From a checkpoint of a small transformer trained on Wikipedia: width 576, 7809 steps.
MLP neurons of a small language model. Each row is named by its layer, matrix (gate and up: input weights) and neuron, and shows model dimensions 288-479. Each number is 500 + 40 x the weight over its row's rms, rounded and kept within 0 to 999. Numbers have three digits each. A neuron's up and down rows have the sign that makes its largest values positive.
After each neuron's rows, "fires on" lists the tokens most often at its 100 highest values on Wikipedia text that the model never trained on. A number after a token or word is its count.

L3.gate207:533453506465467478518439482555540463518610432528557529494493484475505504530527544530543518493464552493501513493499472477501482541477475480508470458449491498533498504461519467477483479479609425457426409461472576482471509491535560526495507442506476436481478490397452542532462461533457529509489557491492447441509501453514550463482502552477497512512459522522565547501544427542561466453546511486568479546573519454469500508474585490492597494500497498486396507489601506563476559545437501521470451538529500472498559455504487462530544457532472527465518540501462487460479532468518517545
L3.up207:459476467522502506546477540522391490500570486556537500571545550472540488474483519483514587506501563427476519464533534512490555529550477488497569461493455527462502433514486482493513471443547468502482449519491450486537482543495553541486515499511481432467457533531520518487544501566485474492521468481455497492459496539500520501580531514520503441485484507464376486639474443555576498425515508476564500434531419404613550526512475500533449527508529525592523481427553426397467472501448490435500448508531592469472452434458544443519545536485503472476510479541475528505536482438536462556
fires on: " 18" 16, " 180" 11, " re" 9, "ess" 6, " kn" 4, "ne" 4

L3.gate607:474555525530537542436524503413480471473520510526520574503464498552486544480482474544500515545524618463507552423518527577445508424496459532511574495518527571452481477472539536611521422505478531489489578449485516576515526506504461545451463554521512419496538489443505476444506486472558508448511461493542535529480474543492502474441462548481497494482424497507534567531513545522520457486521531568504489487560529476475492471506468517598565521464448463503518596415530510448536434489488492487551509470409514528476491527452587504499455415478499469465426541512446541415503485468410442468
L3.up607:499512558467470459538489505506488467442444462535482483517559489528416508468477465437502511489486539469535496456441528555459550432515483455543542485561522446434523515508543444499458521452526546581494520484543524396529422426516429507547516473492490502471620554429487476488495545544473540484500508493391526543483482509445481444517525543548524469537506515460484536559540502521473527561517504471496577529504526467507481602494462549525491510466560504483541496526508526514499550454507428457504475458547655486485507441481456458522547501547485506462470491409497511542500552473464498506
fires on: "T" 20, " such" 20, "D" 16, "at" 7, " (T" 5, "I" 4

L3.gate928:513503510485497533418543474550528519490452497481555553525527467487506513489488481452495547458482458528471584383505575464524543510481475512502465513496476495480531469497486493508531434449486479418470508454484507579454519440511511482464487503592524487629482456462506496562430493504521460522512458445461522520472486472507507507498533488444508477427511468473444464570482493469536534500556534433548481513473498508537508459473482542442532482435454489550589540484528504483564523497430485451501438476503485404464497478512507438434529461536515576513513498503601464487452488517470525514
L3.up928:509460598516469507577392549482460511545565478506541492390514580489403564515552486507567450547467508492500528493549517475449525530531434503519488492530461515552535529485507580523470491535460534527468487482497522470402560549545489555499488480568501503513493480475471421517419507406470534516516471491500542516540527470539503521521516517553439520503492519517504453528523484505501559440466489456546447441532539587483489492479552461479524474501459496513490573548442505435506541434531472577491491547556463537530536461537435499522497490496506541515489480449541425532444513528488494537
fires on: " |" 63, " Japan" 6, " (" 4

L3.gate1299:492485530541506511501466500537446490522549487472495510514552559513523483571503528470514516528529523560481498480548503527470488395484422484388545535471577536564518505554508513503520493486571501484477477391530482532495472537388588504506507428518448497509492516493553410544511492497566539558490462509450451553484467551564539577502544500585469521487409527451473524502570542445462511454514430460527499524463535505530503537539489513483469478488459437447505400484524494485540477546497532547385485509533488555450421519461507487482430520555458532532493533545502581499560549470506434479
L3.up1299:508520471550508506447531591559541540532500416507494487603498527537519487474475526463494453479474502541520517618491497486519477455470498425403496543452538508476418489481516473506473473476477527482505383517444408501532499495531549459488445448516523508478479552560518489554499402475476555486493547528524489467478500535432450523542539476458532468524463452414484530546569574453530489496571523562576599491476556525447469486499553483521450538422506467557557528523486507490543431549478509511524509531457448426516528552484536479572487508454436485551444471508505432479486495503496547477
fires on: " |" 71, "s," 7, " under" 5, "I" 5, " over" 4

L3.gate136:440563528519450546524448495458472428499522465490470534531497552547521408395441503394519456486550476512506521528506500506537525523511502503563476507419471507512528488548530518504578471521581541529494459477458483547489468429487513433527462561517546413495481519385407495474500476533521483524449487511506587556525450446465492435507455443496485398526447436519509531522443517501465543601522481470509455567499485494449537507509588468540454484482465491464523513547491513524453474520484488525461523451447509498456521518548515553471497483420533526515497503554516509530499469613482562520
L3.up136:473464479465490507563517498472509497472483480524547536501484465444465485492550511454467554520459484538527531476487482372494542522446467548524480525528487473513440532471462556498524466519553545510461506467590425557531523492544506540531531535528478509502508490534583581422451533552473502510502457509440528611505477496539487456457496461453474428453552445417499559551466609501490492558456491519565506472451480507557416543564429508472469517506530537529511526509459421501508483477521453494508437469465569523532457456546496468455477543485481546520487510386485550534461495447551521473
fires on: " |" 47, " (b" 7, "-b" 6, " (B" 6

L3.gate576:544461472422455532484577532502559501551528515528497466542565523556488459489473571484507443486584518505470482515536490465552491488417559485502508584509448539503484476461517560502632487464543512573466425461489516539537487492480499472538434465533542522499470479529562528495524473633491572538453511507445519558505468528590447436526510541462545491515504493569445484530528503521436501500490488496520571480457509541474491502505539478479432459484526530515478483522475523579524460522503487498509480525496497503422461513548497549507508457535487585528580551509522457511460466481529499535
L3.up576:493539487550518508472466546502499451500444470589501507407532491591531466437545459485429507434498432438459453525510452543482548548482553546455558504473488531507581459514484553443478481470573509471444495512447564551541455466497588437551534506509494522496501505490568439506544513481482451542474473462566498544545470491520449496498424451507430557513496563525506502476527540567500456510459479470540550500458506433539572522481483566497507554572531493540528474529436491495476443495468622503453496440587565577538509481553482543474455493477479463473444532519490566494501512441570497518
fires on: " |" 53, "ind" 7, "le" 5, " (w" 5, " ×" 4

L3.gate1386:519455473479549556536494424399469491459510534511574454600451457530468450444458487499485515506536523523509536479553514495533497489466463561566507533437532500466481494413483489516529493497484532439428447396387424571480448534497512570531444533534451524520595517518508518437508423537553559518477458504453489557483491513576533576480507574406492529508515490469489507564518525464531456515467544382518496534468549481488475487517503493492551476500458528491497546497484503545524481522460474497504509553503507448566488514513590440485472528551462508577558518547527492585547521531572440492
L3.up1386:497465443502489505439549498479480482429495567413479481480504516491536496565437490513419524521501551458438478556554537537522546506536508454527448515522565539449471485510506518489491493544374458497509521503486423572512539493456484572527441432505484529474521434516534493457461523492495468515505509465505518494437507524530511477486492503480542524551521526536588530532512500494516512479481564529464490550465543468458481488492510433508545518591520539492471515495483498547544452459441546497497559558574501587464516543505506483491509473504443461459431457496469506555558465516484468425
fires on: " of" 39, " de" 18, " |" 6, " @" 5, " De" 4

L3.gate2089:532462446459485461491515458439508507550532466494451522512506499508487469479534538532447464533489456493441451531537562529495571480435473508463466501510429462451538509455534514479565563456450504559482483495473517484491479516520488508520538536484480505473538446468500479464478551496485536488454511454519521540505420491484412505563457444460366566476432517526549514471460473532419541525466570531498523490540574487438539446464497489483489466496428516474600478496557469467566487562530450549520479480420496483534482464488477544544477498578550461459548584477530476565518411481518566487
L3.up2089:498537534403539495537574492484505478423555552491453470401438579519555471463515482497558505532532489527503487496496510549531523555411520555499499483532488512485527469382489495550416490481421505547455517480516444554535469475491440545458448517541488527531510514528501460488500482545445469532436501475476530511539536542508528558528543557480463512500554464402529498440520549442465451528496567550485524519536545486508416516579463483532521527469508482546483459496543585493518485552480447487466524526485527589522468590506468568503504521537510513411521499491545447525484451459527513534
fires on: "s" 31, "-" 10, "N" 5, ":" 5

L3.gate703:509516457524449486486553502461484455474478468462499494488465504496459537466464530399534545483373556449474522401504499540470516462498516558422529483453556520494522492512484471450520479546461457499491570435490555446447513456471506571478469467499504499561558541445566482462546494520553481527517449447533451538545588488552531458512490486514505505537556477507442561451452537457523461555531507473477521519521514500510492479429592518531528516441503489510483484486460475492477485504511462483473498423535482515462494492421481551566565569532520571496423529498521450471430495485503515521
L3.up703:526521435486541492487461501555544487508486464498521493424591498513460482535422546438516544536448505543477592457577578502426493538520389532465501478431523549496514527519524481501554469441552512521524462492551442495462485451414511403538516480422465460449540450478542436533494498523448530560509402502460455511461516516491513528513476537507496536454511505566530545505473446517507487427475482559486506478545473532488459545500510524446511482407475471505485560455461480531601461488491488465475582481496487512553479453535452505437463513576528482473465529432484521506459525518529506413
fires on: "am" 12, "ar" 11, " Title" 10, " Car" 6, "m" 6, "om" 6

L3.gate1736:500523544509455493416567422485497466506557498536526520480456492562494545458491483564516578546508498520461499390464528503456490483495481497497516558460565507537483495550515510511454517510483508460570493501579530501453534488472494428504471524450475505485491455532467442584469461469500485440501513441430531522527429434468460443496489501520437525504469513505526534544603522504496479472506574451476497441563469538427529439563556592487539470443560526455530487404544462547474506496449512497562536541466432501555520525499544462529485551513531480472500537547456445515456456480518563537
L3.up1736:509508454542557535464488503474597462488478502452582498513562486469562530538519473550478461516523540450514512515541532507520505487510468416458445447531491536484504443445498470524489535546473507491521460469480448538520449572515565536404388441498532544503566478473500505483516491548518507525501429603552496452458485499524522475470553511461535542588511472553507503527530459439500540525436517430439493542547508477472531576572466524524514579439483535477522522518449564484463505550447501424448501511527507493443434573499546518385532532504494514495479432524555497492508433501563435551
fires on: "cu" 15, "ev" 10, "v" 10, "ov" 10, "is" 8, "as" 8

L3.gate1248:526501525541474579478526464570455498516435463495485519476505523562472492482496499556487567590538515492512485553555525465456508497528441482486456509472556478509536461481497496502494480499527522519372538500469485478431534452508517477464443509427430438501497472489498533562412489541568559463456481482475490570485435420496476534515498503512510466486469462460553553464497564470481525510441554452487479526562555511532560413572578535459568463460451498512502485485447446536506516514575524524481518520489540504555506519522446482490537508507515499537547495517458493496488503479536428471
L3.up1248:472474457512561508530545444508485516567552550518497450543612494433495486437514390498486493450472499581530500470535612535571520529476541501514534486458459488532557477500555486506477489529521510530494554504492485501542531492505446409559482537454499487457459463572560593469517477566431537506492498504438463559531466504519512454447444487429493439501500527517555530502510563373502473502566466454501475495525536475507505508607475413477536477521464523512517552516536492532564614482443470445439505521501511453472486499512461520589527494395518454512395474506428460464503467506451536526
fires on: " of" 27, "," 18, " and" 8, "a," 5, "o," 5

L3.gate1521:509462493516560547515524489523547479514481513485514513410468479582454536528462488492567519488471513545549535460551584521451471506461498509523524506447480491489509472480499480521487443586589518451488524483534509594456436531497543487518508487479503565544505477413498478548455468466592544448480543447524513482451507516516501545512602551514501513443463473482475435493479519430519497481530448525520496502478416504482497509488530531443483505458548520500519535390507519461530444544497500548495497500507452568483473526532515417498517470574550523496465538494515483470535512500465559513
L3.up1521:518545420522481512494521542543539498481475457536510527464509530496493492453563434472488507472548551501487446518534497542627447462515496540578496549411506436548484500401500512537548498458504576538517457545492496492515506524450507506550547497510466506514440558491580533538410513546521493519495529447487509466511539518497491543557498483531477587539428425532436438483548470569473493486518525449410528435445529528470506545428398497448528520402546484513553471520515520535528562546497456461530536459523517480502469445448533510559482553496536480444553474537465522503475483478540488479
fires on: "-" 43, "I" 10, "H" 8, "O" 7, "A" 5, "D" 4

L3.gate906:510462509487552504439484547446464492484515522502529495483556500516586552396441491530498490453545440507491478431465605437527466463545506450482454564494514432472491416503502520538503447485427513394467450500514525509508547463559473554458493460557511515467496489519453461471464539528571505460539476432540536458465577429515477532506488475492491492477553517522462500484468578549490518473557474520530584552549492498558492503439512507444593613454492509478524501452622462493478488538456443466416523519473546509575474547524547594496442524498552566494516504504549539554538517521494569509
L3.up906:495488510587460478508469527459402466525453513485555489470434490570422527546461486487434458530463464496580487482590543497480544527478469383477536463538444406557540518524458481463503534532468496512475512449505482484520510497485481490510570470556468540495525486432466503479503485545483599522487516526496510519455506525522464519499610483547484489495520460519542469554457473536566452501430463512461506559524473499537409451518464425567517377482535470472429537470523442467409397457548539460553520460536503476488500529483424462515450412496521484479508503584598561465469559466550438510
fires on: " |" 42, " 30" 5, " 28" 4

L3.gate39:531526441452505515496464523486516551539438475489445500529532571431523577494459502557518478425467411466475506486480528517605519468498556479414477462471568495528521530519444466493473460514506520487477417562422534509490572504548481533541465458530547557507444388523536462465475490508495545446517530475579503492487493540537513551520460497497496471521460455543510488506468472543467503453469524577545540492523500510455545470565456526498490551512475537433453397454485518453501473527448491443468556472506480483467474485472450550487455520509605562501447520490538492499474486455493485514
L3.up39:466458528479524475445510483475476594512582499447500455478467580471511507557542482550457433500486505549568529525525484570498511513433504456481436606544474478506586510511595413473493503520524426508533558549451544460503513421563464520536465476525469499557491550493440517477499521546523497527563500587502531491457443485508517467459457516501531547515545526533518543473476493463528531461449496481520547553520481554440544487433515424465444465536551487466532477523465472471489470462420536512394463430545460540511475506503540599490569456464470581483517513492603506582481516549549477473
fires on: " Car" 19, " car" 15, "ar" 12, " not" 7, " Can" 7, "an" 5

L3.gate271:542493481440531487499541505485507544483553489508512447494504488462519541471564498467478441460490491462564584491504506556489500547491517517464505454513470468467411471508555515468553476564501429548458479489484509509514527471503483558489492469530486535479534513428482469518534498480496514524519489481472475523457414457477525525532591501497431419483576470493543485490465517518542493549598486511533471493561546491465479456497390522536505474532462511512469504455489474494490451512499501479420442513518477474493504533617469534454612453503545431528542551470436555470516500496503464479
L3.up271:476427425478504529472485551506488624462468508585523514505513522445507490490524480462454459563523477512496502488489475431488439520492548502480514518469532446517502431543429540382464507525453519461456429474503524521438529491524438502433533470469512392509524538483511552465445470477566512544464486489528538460501513541526522414455492470520457486430486527549540463515404461460559541531451468503519425454556494449542545420481433541400477494560504422507504520478491531535509499540526478473476472523509518469494533478463477502496487431488435483482473511471492499512539513440484453463
fires on: "ak" 17, "ok" 15, "ik" 8, "'" 7, " Mak" 5, "on" 5

L3.gate1706:501478565475440548500499525491560399474431535515675477511539425527516578551468479547503554527433476530552496545502458494480422454509464475500484480458521490503561445414440479504508589495555511536529487443512473482488490532481460505522474549471476550521569479496517494473438525474546501417417469506464552516500492487577516501500443467495506410444489507521429539510542533481501565439508506468516575517561439569430495544488540491484536500497483514514510533446471478451479463471473495481486454425509544489506474466530564533480513497433488519528488424450480518514535495525504542531
L3.up1706:493505574499484492514468484517460508512545522476521547498490500491561401509498472505472536509471545546497482540574473414506456461500487499529523474523535428421464463481455499410553432452515511566502459549528441461523484581444477486479499558549421471452518496460517477491568497551458492470453513541503427592503487463476481545448452520427529488551469517506481517502442533510510513485523522519528515492561497445498531488525481441557618604481495482531544553414517448481446601469512460482494530568565560412493610536460545510488507537520518492535494500495484478514515550532482511499
fires on: " =" 36, " Party" 14, " Majority" 6, " of" 5, " Pos" 5, " Year" 4

L3.gate1464:525486496550516497514515478474489594443464463542485485476538436544460415441425494497492494557492521521449471468506472539483477555494448523458528516491589553552492467484480504577488465534495557454499451553497530486567559478513492530494457507532503466524469422523502462515544484576565480587540531557461550503498489478498480473559500524474482487448483526524547475551533504442516550546469509496531523524486485484534486547508502499515508395489552458535516514479498486454529479497488450503466522622484497482508529489526536508526508494477519549530487501496487588554501459461524530492
L3.up1464:535507403509528480478560510435505459487556486528500520523491413576481501522499481464621494484446485479448472477527495512452458538527567530504461468524488596452491490466466534545536482500499470531455499478409513515477508514509436550487407503524545488442504416456539481567480511501500452481504503587511431550542556562455537514543562482481447452506493493508499534533461521510482462523532521435509513517451506533446516554475494507526542501492460544461511482529479512459509499464532441504556508481600477517451575500479482480536476477455491535502461467461444483581517518512505507568
fires on: " |" 47, " D" 6, "ip" 4

L3.gate522:537450495471454550530476526463535509505485506484550454494432541506527459457561462501487510530444506476527470451530509515536433532541515497472473523464569519502511552575540499469510519463544446530482462503555535528464491502537524509448549550445531458534499478465498482532518433524539542529510494559482489567454457466545460477484474567575464478546555507479585577537512514453557529484560475476463522466508552389539529441551497533498441530486447447541475491539501499510505536518501532544460528539503507487473463556488527458526508605451520513579486550488517428441486525473512543498
L3.up522:525509490445592517516500503545461528426456550469460567491472491464483463448494470515511466461503551522554430565548485490528466482477502541495512513478471500569472529574491429559536479490575454529535499479525425490531535529473521479516521519474483538520473458511496514455512437461522482486467513472480452505486449521542491561494475463486455489481571504535455517564451570483553516465449501459453450459483545503540471494482469486515586542544417524469491478499517450477579459511546505527480530482517540415532432545462463418555537496500546484473541571534479489480490520477459531456
fires on: "-" 13, " of" 11, "|" 8, " these" 7, " These" 7, "," 5

L3.gate1793:524499520590515510525514548500473468563516475514410532576478540559504540458473471454449525503484544441468447509516535502488508481439509497439556578531546493464436557548500424531586437449468474519513409482417458493509512582542513540467478497595455464496498517511499556488469497512567542486456369513549463605470440578524579481548452504490465445522466520540567447506473506522512485517561507479531488429446421495476534462442495583503509482581488519542477485480568460489493488439475460538472478553523433475494485525520419507469458458497523533480461572562503505520489529565525475533
L3.up1793:484504548529432519499446538485479547447510518534488499505499488472445561567524471500467484497513512538537467511453511544495487477485549448537548554510539440538507487537450418503565405504488392445485486439478480516526515522466487503437456504602482550523478510503534481436460509434618504519521445440458520561484494576489489456500473508546549482525507410618401535464543538504495491546540491495549477482516396490446453445419560510533511475485512532563487513506543560485495471530500539495489480525505485463569488483498451472525446523457537520463433422447522491514504517581488514466
fires on: " under" 19, " over" 17, " per" 9, " of" 7, " Over" 6, " to" 5

L3.gate2269:542497371565441483442536459497527465495542514406470560528445472528496522530465543462469506498518513540459625435540515550495526511587460405530441532508482484512480484490496546528485465465595541434516457475566523482491547509471566523441517513619448509509486475505561551513533486426574533557443478545504535541394446489495530486459513515531449494553491431502437422492491529532447518562488525458516467412500458519554511528505491487473551535485467455502451501523501538428465561496568502419537531525511478578472537519483509535514506420523521525526545490555550526547531501481525488495
L3.up2269:528462447444524514476484463443501482572555497504459429462503563569533498497476552503488488493525468492460545501545498515430511468492494487456510503488466532477581528489568514522502455518464456445481477512419496437543547486451530513487499493551499484509497518499547481475462477477421443488525520572564531471488507551518473459437516510507505511507527475415527494518544536491444524433520565472523485543489546504433547445489428517493488478451521499381498492516432525382485512561459584467462554536506486543497468453500542489528432484547531558524430493540485476532438481537503404561
fires on: " |" 44, "–25" 10

L3.gate723:547537527513532506487497448522566504536496517478457530535518481553484489533484434459565487555611538502517497424496477473508471533513476549555484481424558502395539466557541487481509454504462443567433485508468441469572497503474563525527505448467497518570497455489507519593520498477568556509438502479524509485491444467524502477548428560495379530566475452451535527489506475414464483554499544501497513528471533471465471412543512537474517502517506485575566506568494512455515492620466500538462504533517485537542461448472459546421438502478470508496464482435489577498494476520485432503
L3.up723:504527462512441454525509494468499451516528461583493466467497530486513493496503498561523591540452525530518454489454426479538483497499520562511475443507490516528524461529531529477482585547475478606547503547482556479484537442459595514529460511470473639506471468532441502504525550483530500549447492524479403530578544438495572431534461478477464458450481539470456446528558522485510491566487529483547454493536495463503567521497540477504532480528458502496453439454473552404555446498519498542515436461463604521465441469524486521450470570517403513463516521455467495497557564443471515439
fires on: "ul" 15, "v" 14, "r" 12, "l" 9, "w" 5

L3.gate244:495447461517501536507523542476543493466544483493411465528459546547463503514444510450512452527525496512529496494510512475475543537433468542507469496579467521518533506544454551529495465556524508463510535466463489537465507521511574552479486479504498520555508504516468515516505503563620501513562522498484518553497582493526463490533514532424507443469482466454493506507439451477521563558453556448429526551527469484475465444512493383548442501461515499568524525458518505437454463467523533520479559537451519525481531526583585531430567460486526529560482506420533507498477485510487546456
L3.up244:519517554524536479432548459423501521470485546505547511478467504403453444503535551430528520501572539440497510439504534511471523447530561466469500510525452511431493553527543437535467460541489573482479486571521540463529550529476452572498523487523514606508510497450514557446550573440455511516470504457529489532468475522453505438482347534487514482465508528525468555496495472508539486487505513508506426529406567517562481494454497510514555480479472500460530491503460503503506504488439515521506452435412494496534511511558575458531517540550513499543435469496488561503517533412419468426
fires on: " |" 33, "'s" 18, " to" 10

L3.gate2188:542478453499474456465483514427489486428488467482469480494488476495563439390483549556566611492546564527474481579529461535537513444536496492546465457542469509496514544479494469565572538485579386499514517507493501487435459559472523530524491499570538410514460406439510479531565459541491516527477511501518442532487461503538552495461462519527455487448459510521535479549459568463444553481510646555480523524418479434522494480464483538491516537466419446506506509499538547437506526465489565514463521477487516446498525498533481530576465498483483574544535486459465513533544491565533537472
L3.up2188:483435612499484495539497463551565506522469526491497500503524513544476477507505532506558541539403493559522537503483537458432487510607524487509448430464516511465522511509492537474493460501459517486555590523557425473512563585457468446532470445474492546510472479508464474576472512550496514504475484482611542500492454467474487500556489555554532440508474572536480533510448505509529422494463487549529477494496551569445482497482486416484452519597523470495507489557491449532414424461466484520423447511432461492471539498515426410437551496461514517484556520526439428487513496539529465518
fires on: " bl" 15, " at" 10, "ak" 7, " Fl" 7, " age" 6, "l" 5

L3.gate870:492447495449520509583514475506484526531508478493425509553496490509447543455555502484529522547493520529577562552553512489571527465524449489556486601482499542530544456534516456544505520526463558499485477465557474557465514462470512499518516521471515455483519504471506456450483487486458552511524517487455541504496477468471488573437460508521479496527482478493521451539558521447496503555454531474549514463483485465584493439536494523555470539553473483569477543558512491490458540584531467535505463464499476505545453505495445472509450556517459456547480583542473522525551477457447516552
L3.up870:504487582449533512558459495516479499517551520491457452472467538410487486434512472525486585564551483437484462545580512527571517527499453504557570526510409511484494469500540510558482480551459462523505510491563474479540502586470585516488548435537539475527485559516433512506546614485471494481543497471429462412542536497503488562499583458557454474475544540503551406434486493548506504531497486535540492458492493503541466514465492452526524525517482464504537574557517508459574491563501480516477446559356423502505454485471513533506493576408486550496501538495506482417459539497479549536
fires on: "\n" 36, "v" 6, "w" 5, " How" 4

L3.gate461:488449496586430505482455514474505520515508508567529472439550493509481496490528521490535580503571524535514515493581467522532518471492441435536472501573465481422519403486514569447519589481453500565440489456496551471435554578464511508489532478449468503513457533482520454498413456518494506493472493430549454501490508487524556520497523565530476518517488515525525530496484474539453491537530517437479458495517517508431545471491466530483467479492456428465529571474495520472495536537560466524481478501522433492505460508478452475475414472500478430524419508568529489525474521557467498426
L3.up461:492478492446475507450513433549444500501497538514466509507478508492470551499448467482379493473482465541567497468528555488403482528468558550583464445505499513506487487561530544531472486522530452555460546394495516546528501494508540390563470541472516549519505498522518471574493464516525505515497458569530511546525475461511475480485471509538488388418475512450484556521513429471527479553494457504495445541500397511568460503544510483521479525514489493520489552542540493473538492512531507481512446501501487474518507488501495498472575491450562504576435530474509499523389444525406519487
fires on: " a" 19, "u" 13, " an" 9, "ing" 6, "ed" 4

L3.gate1027:543515477551532492501515526432431526530490444457466568471528493513489530508534537462487499545433568478477544475408484502501587496487545481466491461480508550499508544501587533475547499549453470478482494520488531531503517423456544507450514468610479453493563432563506456506488537558517606465528482468504478485505529487495473447506481426496522458531576530532504572524533422511471581542541533550514538549459554402497507389577495542507524508526513523506615468526448548476517455499549481519433506527460531576457484484499479535507476486515544546443470523434585475524522506460531594477
L3.up1027:521538467581542468482527520497502537493540499495503525526500491518476529553514559481509462473518501544448519456528558598556502572477533439511568478481482471505447541492505489507490485497523550420494410527478536477417501529465533495486496607504490409459511446542562489515475466483446520524559555375567508462542557546509514540492517508495563446490510441486521544490527508467465476440548441428552515471514511517505464480517518569491470499547529570489589472534590530523519516546515491424518414539464434526548541532530503519465432536528537466545487496457550518468536473550493518447
fires on: " |" 32, "/" 14, "-" 9, "om" 5, "ar" 4

L3.gate1348:503474537472564538468509528485457480465517479463483452517476510583487543511544502510450433504488511538598491511511509502529521517470462445562489518528447511511515519515460491431508561469482489487473553527536526465506454576456517548524481482545451498506497546482517503510512499532482536551501508511531590561469446502625434554543451514484561477408419502457519485572553521554404490536520475477448524528509512486406471448475455563466524469522528490516554482470495568483569510558542547443462465455524508496513485521523509555461415561495524565458525504496469482565474527570488508565
L3.up1348:484412508433398439542513534525536493551455462528531469518488445558464506448416479436491496447510453498538539439497514532495494467568437458504526474550508494461560509596575545469497563487550423500563457448494499511495460473514519526508516490528526490458618497511512437517495551503516515536512498464472507480495529502483492493496497554516543456532431474432378447513490597503465537485505517525534540519451461588463480534437498543545443531598468524490486549516478472514510508465518455391520538462524476490557493535506494512433501505509460545503511456458507495522532426442480525539
fires on: " of" 58, " |" 11, " local" 10, " their" 5

L3.gate1920:503493460500509555486517476536541498567534523442520492457497450527402512445514471551490471576517605530470488523462491537515463408562449424447543492482474493458549511515455433492512506478507475485405465523480508507456504456502506476530514476566419476558495398519581483494488482503522608475526456490533469486467480521518525429558508533503490496524447481513541477485495526495546548514439498532560517512527517483496442412501537551544483472501517454491489456505516534431576476519476527474480527479433413514478427554497486542529413522472530551534507511464514497514524508474522546500
L3.up1920:511501478489521461477515412538462425540565504456516474515474510459485473450582401534542466486532605500488491514451473461540538523489445408560538576569565508495505486434574442440519470475489498498462479466457537529478505562518463500484526484558432447490508541519527461416549485502478479544584486438472490540560521522513550556452499540505431450512569422491511475501521514493524491553519438480531538463546478444517508491506509561529492506541436461409541524516451503492516524437494525425506481474507528489447481540519495478451497513550483464439524468539446515561525539451517490478
fires on: "-" 69, " At" 9, ":" 8, " For" 4

L3.gate62:523487471496546517471494560528524523492541557500462600536476525532432455423438543422562519555495486485504541470437523505525465477472433510499499575447465501533489476476559531499475435497516503528456469509481456496558440482460614524539454454601530447536496402513509400605450489490528500504432505509501553488442441500512488528496488476463510497502493515538528425473554489561498471560551442481619515466496542493551489425485485543476552524510585455538507483470488512494467528533407527456483486498506533453472483428523560504432449561522479511543462493548529390457463486503464461519
L3.up62:492486486501551509537495544530470475552513450499533491469513489541479453443504520512529557459470461531474492598540455489498514563468523559437552502458455416477539479549534448469458483471506555513553473467469492499520555476413494552542498513589450571495497517465497522535463524499479517406532430529519490480511499569530502495405527561469535430494578566487478536467429480502534467424535534537542391521489468425519570499565576565501529520475524486500509484459552521521493525474528511496457557508441595531500461520580496518519568534509550544479512501601545445480599493564550512490
fires on: " |" 44, " ×" 13, " ft" 8, "ip" 5

L3.gate275:521582553520532521563546421486503499544504523507533565470467488513428538487442468509503488517494522514483498526470518531524511512488507520503495536512516535525452489410511465515481481552476525530432523494522522508554475493522580526423517514577452579505541425570445419497532482618462587537590510520505526513504502470520489501543526501515533478416538515491487484532511525517447520493503503494516523587458534468471488507516544507471518498503481531545577556536446523532513477534545503501440434490471532509544493586515570440513467469429460497516520551502543528481548486513552536497
L3.up275:474497438517421470493491461571484510520522490509515503437474496500422531441422441512497536465546469563491488486540550461529512503560492468534577560551527492432424548531533464573484446558511486450502502542505476536498446444547489567586564532514450521508458471541512535552533519537494489531483499523473527500481558465501499496526431438574506571480494508458451500496475554570519489447412463434535493534383546506436524428465448402436502429495494537448541521523483486422481514464535505471521474526577596491487509485467550493465464496414498524580582541478519511525517522536508538506
fires on: " |" 27, " in" 23, " on" 7, " under" 6

L3.gate2012:500545402497534506492524515438477416417481469509526548509590509495472492439450489440491466556549562457536514535510477520594493490515529555517500451527475546575464441513493543531514555494502509504522457476542452517502463422408529497492454537522452449533501561526543449522497516619537494562465516496533477515520451451552503509525512573471506483508493502510479505494534443496507484570478505443476500510442572506433520537515543519522537517506468483542498485517522469492535465512474387426454457480494537476475481503531558479563494492460632511510547546541497512474466540524478486463
L3.up2012:555506496470448499487556520487497486430512467481484611609516529452477495448566480493534544466513486497491494524496514586490452556466526464513505462403484463525493562547516542530507453473510455522511467461588516547472563551548506478478524478528598579489536488466509525493512473470475497538500500501566474541419488484497513417439476493502596421509451457470447476509499521515489563493495562447474481492505528556514442469518525440530501574515486498420541455529510444505485486430518569560515494462477413448433508502494499464581458442570500488471477488477493545468524519479489441484
fires on: " |" 52, "val" 6, ".4" 4

L3.gate1239:526484543570487495590519486449485444542513435446561497450488533415512477404520491567463541494506473520495569523493546527452445438422529502443491584490530573490456438507481577459549491564473471540506435472454450477549483495438461537498504497466453539476571480522593520485575543465452520434522491483462512531491521491498507538416499536479542470485509605455497560464433502408521537525539573529450503431453524482567550460496538457496499526501449507456460493480473511583465493541485447504430503568421518493465519531514571445595547488511534475520518445566428512485513483546553586442
L3.up1239:482462514535545504558521508503469467510487460527456518499518494500447451468504498501464551572459429487519532511512426523550528541494438528545460494485505502551517538468519523457485500474488503569482509450556507450471512484539501513421506473451517529507484472538535501460464488413495478530562483544488470509451484464476574552546508489500529503415569476501492447552451501468435436511521517497510469491469525501602417493444447558511434483492514506464464509464500553489528509573481494664487508461531479475559457541485403446509501525495521426527521533476419484490479479522523484502
fires on: "m" 17, "om" 14, " and" 13, "es" 4, " Like" 4